Weights of a small transformer language model: MLP 1344 SwiGLU, vocabulary 8192.
MLP neurons of a small language model. Each row is named by its layer, matrix (gate and up: input weights) and neuron, and shows model dimensions 16-207. Each number is 500 + 40 x the weight over its row's rms, rounded and kept within 0 to 999. Numbers have three digits each. A neuron's up and down rows have the sign that makes its largest values positive.
After each neuron's rows, "fires after" lists the tokens most often just before its 100 highest values on Wikipedia text that the model never trained on.

L7.gate156:560513502519481635512409575542473525483449420503501520549501521557519451436438495487540485541530534532474490490577530532521525506510496490528528494498515452620502502475502501594520545508541437522495509515549555537494452503478520518540499499453525474508452553498525523472494459555549450520550489526441438447526493546509460538485575467486410474498516493422477590535556518474548496487550483507510470524551511494480483434526544433538573515454497447465578540443479499472454504542544462474485494478509535469495507489402447555549508578504434481528452476536550525472568460555469479536
L7.up156:520532523438530558555467468508521483420577564516539465464432461478552546499503495487503553495448490510493493444461418473455468470483453475564604516554553440559499504467561432539535445521500522518498489570544509490539470503460518502530483592510542501505475515527470493477540527507508552493513531538455594446547433376564433561499482489494547463450495473499401478525486421455458449500478491457593536562508514507516453447495433521591565526506473486487533492497454486504437488471468480547478540472448610494416540496450479544499518464523529502462532547529456515503484477565533528505
fires after: "1", " ", "-"

L6.gate703:451494534525484532561544477518496496499555503530520470518485443514555491589529530566503543473413484524527500491528533485591457508484505464499551510493547470471435440542484457534453534537459485496543476507426390518545506519459431498458551449474513518538586491450509473473416491536551504514495531586453535481542477564539500450555494549490417551449517447478528504497541583536487470516602499533527506485514434517452442591456459574473530516512529573542504399473491460565555543430489554437517545509491565533444497493480490427466491467473421444434526472470441475471524422478499524477
L6.up703:568426473451523502484516522480489480421502486429484530446486466525481480482543544569522552508538477489461521549534503547558480415489566486434516455555534560462505486436521490450464479487488468531535486452422491520533510554532521494485455500491510546513473521544422481481458570436594516496508475566474565531566452423503496517456534488539512508539608537461498509471500476445460484555532499474467442549420497465471541470436371469445469529481480423506562469489480462528480438525477495499519457497480527454543471494475496416453426462488513558485483569469508495528508474504474477524
fires after: "s", " W", "."

L6.gate1015:533404590599462515564523560455479482488498474500537454548464517500516464442454515496468506545519548513506551528533570541512509492488526479472528560497541473449501472459482521474488476486510464501507407481381565534480409601466508484542502481546566532503512496510554483464501468496504510409454434519509490504419508517414476451569509491482488484421497528513431533503536509415520454537496483573432457476445461516493466473404462474450530645505505489481502470453528532472504484549549510502536469463529565504469418541423485404501511496513510532575481502460525505476504478452432563495
L6.up1015:564508477544563541493532536470434446446529467573472529482483432453539531497476501489459489458484506452483557470577509560427484445458562488494555502487502477449514447511544500505522452520510423504517553450445501492502481570449514540503522521572579514521485510481448509460574495504475513540478531525483424479458509457472518439533475481493521525558573453495537476519485520539418470510501468517517488509443518538514541432521372544442507469440519464397484482455521474526557447498486486561608531514548472473474460494523471502544546543495469522599501532623526556506481443461533459464
fires after: " ", "9", "1", " |"

L6.gate693:483460511441529485415499518525512475462429482521530461484482497437530515480485542434505530461474518548452505473470471425464507529510540524503523524530430597497440562449480529430532476507519450489572481477512536475482479532487535475520539410426530534475517560513523522532496561473491482530515570481420475560492501499533484472532528434489513451547487514485487487486478453504463511505485513566496456417496499579495494511503490594523540493521476590546527439503473575520431523523474559508574495561535530509506487487498592511487531529503477479549554482510506533541574469412423505445
L6.up693:401414644509520524457488581391456448537454412460546551500562511468598476487494552554512505472415477467444439518520478480535494527545508504492588477453418514483474561492560532512608582525511413508531508494484564484498470543574487441474454416481587456419401431516539402527443451540430487457465529502493529489491528547513463517492520539481540476518480513472470503477551463449526484507435526555499548462521491483514525499490416442479490517511459468510480461425534482498532538526492570481546518489538505533538418520474520506483533559516502486465459531438540519458521519500518515477
fires after: "\n", ","

L6.gate1145:444508499510401519493525509461538534516557507524544439493451613463541557479489496547512455431499522529511471500521471543426477467544484542508518472525512505437421533528450523444491493485516498539536553482523539507537492566532474478526429475519536567448437447545484550468551484516564460520513531444465484479430460466516448484548443501500410459532485492500509436471481520518539482462468462500535490485495509544508504509505436541449434538517465479476527437490500536465552496559477556429534506473473485455580541533550514528454461510461528522494524551510514519501472499426496471532
L6.up1145:432494537493474580457555500487485451534493514465569504546426574446490436477476531440548456435500456473542425479516584476523492434424529518529490521531481523511482540430484526499510473522456506534497529515529486556484511537565597509463561468530486517493554456567495449490490467506522534498495537523457571424470528522436452484534484539495469474548577515468482472511389565575458552481502483453490440494559510479490432523510483443396490550500520494516471520463502542517511483512474451488498459537451565432479508505513505526515495474501473500529519450460450482518493564527511498505
fires after: ",", " such", " well"

L6.gate42:496453528481451467559507491505488506454438523529508486532468532529563498485540489485574499505477519476482515507492498433487506507473591432501478543400512473541501506566478465491493511523463566488516469472514442468479528460426507437470445586427488519477486525443478474522458509521499447482481563448454506498503509540515544517537516488421557563499471555589516575534489542447510463490534499488474543443505475500478614499412443423536511455501525490536487420532501512531450507451439539477518428531535524426512456575473494432501460570484504438538490523531527485499429503479537499456
L6.up42:519514505475480480533504492494510500470484523486422575459498466433482491546475490521477483503494508464595514540471484510489514418586419518442539494524509479453545531443499531519505544556481512551505475531551527493471512442488536467537521569414546436532456541479520562494468502475471445507529465510457491415550525479464447510490472503523510521498566472555521441451517475527458477494499488479405440421440482549458600581535462478527511530513475477463535549464500532499515505513513505573460489526554472534495508543554505601501522469501487551560489498535448506477491483449483497446
fires after: " ", " |", "\n"

L6.gate329:601578512515458543573529504550488465499503512427433544484544525523535479512516465496497514433512490480463565522452498512481513489442559490522471519543489519520475529523455498533474480509456451508490477473482474514445513521460536585495490504431552533496495527419476469472469534473486525452432478500575573539517563486499477431511511503456493430496481474545533430474511537527437457534514457485438468467439425505504463486515521519479496510583453527509530396556436481521468489465519487572543512382516501534495483512523503542494533380468495518412470456508516518533486528401450473479
L6.up329:489474469526521536522538589512530494511461496476484557536521512531476487473539492497404509467591487488519418475490507551519476465471538546408481513417558493485536521488506569542526489438437487499486456491465539462457516405531434465517508468470548536509508458395521478462455568491496524448482536491477426498579539537454423554549492478405563509512493421470558482463484538465479477535524555560473517521483477486532432460457470525563519484462494503480438500503496546440512582432485515499448500484508518496544452425463448512455483444520459519509454465531445503534475526463491435492
fires after: " ", " re", "-", " was"

L6.gate1100:547457409424518560516501470507532466565445469385524476556476478498449483491490493514421537516500543575558573518441497503521438589483512502532509490536498482457460612446498529540431597494529488565549507491522490499475500531501576557527546478494483480511548472456501518514447487511525492528528510510455447502497506512540538527554519415425474432491515474452512522524569527495542463501485472477450509526483543537475562524571424539530462459463495441476454548477398510534532505476523530464423506563451489463541482504395502430429451436524481514514429575483513510472437446527453489512
L6.up1100:490538556522532480476498503570516496485527565500506484479464453460522421536536520438527548484510532468530477448462475461491450437476447531478496482475546521550438507526487538428505433531475574523507494480493504475487516471468477488482428584404513553576504545479493574460550523437523547436539594534602451568559629443553496511523557544535570501532525439558479553500492532482422530481496452529484464501528512482509445497506484480479473511534501475497479453454534532471457493577455479576532495444523522405462482527515563506453543487413568471553464478533510527548561509493457461539
fires after: " ", "'", "tro", "-"

L6.gate707:543574529524487545516532477457484491524509463604433495415507541581464445465487492472487517485461554519545577498545549511531513525561484471505465583495554495447477524454474535530513416592456543530528555498500508581494479427410488540515458471401531526489528542442563536501576555485528560444503486520539490561534517466509437501490416507479475493542520528486467542501549497460514483548485442528517489501500527553503469489493559490476509488507508507495457468510522475484491459478589450525496467504499479537415475576509480479476522493474542476489536472509490542546491459441431456480
L6.up707:455442543524536505445476496493504510449473505601526457433518513560501527512543471559513478542482479569576544490582527434488500542429429497493512484405515479461449508465480513570454492478471495417509465596465492524494495440464436422461469437522442549452484536384510450561507540470506488523472524458487427529576475512456496547494477551485476589544506533502470487542569499473465496465547523524517463495490468495519526492483507476557494516489479485457471541470509482430509501473448497429530514497494537493552546536451525484444520468560539428493517480538474495623455446504502433540
fires after: " ", "S"

L6.gate550:493448560528515497471551437497522556466527556446501439489475470571539526525490550436595520499515421531456505533568581553514532505531508546517488549529510558551546470459452420379534507509484482450534535480505533484502485555530467525405575463475458528458491544514475506519527520465529476543482525478527455466557501510518533475537549489456522487465473520567572469505479517512505500475555511427421538474481523433498512458515511498454448555520512536487503403421517490496452470439524491542451425523534494547518385455481489549544538484479527478478434520574499565507500566532513550499
L6.up550:474467512494480486550473541497476507414533480564521450451424500439442463571543481488507547492455561484475505437387455521495496519445444453487524475477536456500501492559518547443456442500523491498506453463530448430448599498433477520483526503560429460503475506540444473499493456459469480478476491486457491488522537485495505448469441512508548540433593542430427550545515518441496505438420457521514520568505471485424504512525442453461495539478503476533476407477526474542494534482466533479532434528486527483498520493441501427527437493478482493566563506475484463546532581498464530544
fires after: "s", " M", "act", "d", "ed"

L7.gate863:561468521475522516477508404452470483497632478504534489611454522486500540448499504510547590486477471429515510489485546494501544498476489439499514548525480472434505484492516533450430561511529562536423544480545552448496494532504516477512559509495478542431494527528478465394505526523524489499511521451470492535596508509562513522469518551532481578508508539501540470466543501510519457583578444518491532498506502490458512574475487533479491562513488497537544513449505455458462544512467444476524454558477533487543408512477499609420540475481452467457460459463443465501414517471498478490
L7.up863:514458488510551500534516542447539542402505498495473479475463540494545498495491528563474570494584435488458442519490451504488469501520458490481496553554573480512486525559510453569533468490500557487448538504548524464473536421440474506466479433475521472522550545483504547461503514489490495432495483508493570558510521495507515580470563514548433570491499470545481509511532451479507488489468524467509494544528531534477529521465416467428556434502509456563536468499499417485453449501497489534470462497480469503555483507451545480479502488471515434528557536434436456520485524428542500509
fires after: "s", " and", ","

L6.gate1109:522520490437527557538514496499541490479568509495463462522457554442542512497521541552518574495471466459485437435517544477482545566425525524424492543439484441523537466579495506434499492423525514481475537528510499566486502517473500496491503529528565500516494557397501444472490524520517563500446470446508538531530463502486484507453440503472517540557497441472465427504588488480526505550529524509516554496547529493473524449437508474459541496512558528442483488515473453459498541459560470503491482481518516595507561515543482552516448533472548496470479494545470512524528406471534508507
L6.up1109:468460535461485436542485494542507520483517479501507530523505590556494460442509492495561559460601506496490447561521482534510574472466556541504480545538470547483519442551477538502508442511529486563537493508461565481395529463501501459458487495554423459574499485493463446462531469501494413520518452546519460522543514474551474454514537505521519562468477555498488570513553507503497430481568478439488519546512600523497488533474504554511499516434455430603474476457508443457459553512475518436442495467456530474524556473487472478474484477503430463439533475453456476543527524472423491511
fires after: " and", ",", " of", " as"

L7.gate406:469499517465475529464532530502515527538546624558505497494511559479494509475515572592499536452509502543440508484472532604515508489463575426501471578506530542456501418481483521466491498516479469504525425549514457486466436510476529510476535533495360511488522545493544499582489561500568445468528518485503490572450521535492477490556491591488464444521475471480442539430507542459472428549450411425441532450487479456436489503482499575471489550519485451488413463537533535459480507505499560469477515420559547457499463495487491468456496439449558488489461477515462552564487471416426491510
L7.up406:538511496483553485512465486475481514496544514482459526507509483513493525495497444509501479477440579465538440469545558527462494467462432428520496523487500461461507564500495544494453527501508457485450483590480573440528483548488466553502532492543467456449436494461552545520586439451451525529432526504553484462448521432499456508537520496467486483450548441494489477505538437449468432580546517453512444499507463508503489549534475546501475531532480442442480499480415465494508553503542406540503496525519552484532537477492525515445586522464494501542468425534502463489460491457499501480
fires after: " ", "2", "5"

L6.gate634:519497534491450488527514467535488518445517472506513578448416437521484530608518520546434516478460559426495500442515546499483471576577589452556488457599500520541482502444498469551519508501465601534570570443460547505540550545425472473497482487465489540542531474416545491482505507448517497527526522440446539483530503399512452504452482493508540529561535479506444577498490516479511547496517441526543462580481532525483535498514444514510482467529425487459536434465480461483493525552499518508490491497458519491525491491566474455459478533444512447491512504516470480508456551495530478486
L6.up634:584614530438520458509515496466534482509450504568468510474528548448547532434508596521539464517491491471527492583489513546445555446490498539433440572495507521467512518542523518519500408505489458485488494526477513462463548547523529492522487508473517458428477537446500545516510496526487523519513470507517552461461540524540483456519513513462480520518491502550417453496433517533475540493562481484530501464472474430461488498494476537500479507474461571512513414451479475545486484455467433527520471458480481500501526526466528508483466449489559486535468478502483516503521511479524530499
fires after: "s", "es", " such"

L6.gate924:528497509526439484475533523489472516452586565497576573557521522471528535469542497471487469541595529429536459514455505512507487471452551559486501563470541456483458461580483572467451493534539503525483464580565487533464477506446584482456534506543491489461489524505504570519442513442484540447486472528521420554529464540452534494427451461486435417423532451492591528486450484452467442558522437556506499456456500465529539508392528493546567543514494488456493524547450484479432583559462533556457474477488569489494457511428469535536535481542513489484516496456464445566522501495475390523
L6.up924:468523417472609525498478521530557561545499444569460454551419548524503527524436451498473532559405494506560528511563468530580544511431547509471547467464522510454572485470465438552477555519478533503542567524549526480443489411473476490543488529532550436496560498529552515468528541540521534516461446472535492527467517416499496508546508509451480494507501501500403537515560519454486473499584539417448523498577446460482483465540521530532447516433551476463543485473490512456470522530516556447544541517514512539487511454588551482451521502464491525517413502469463567518515455446518468563
fires after: " ", "-"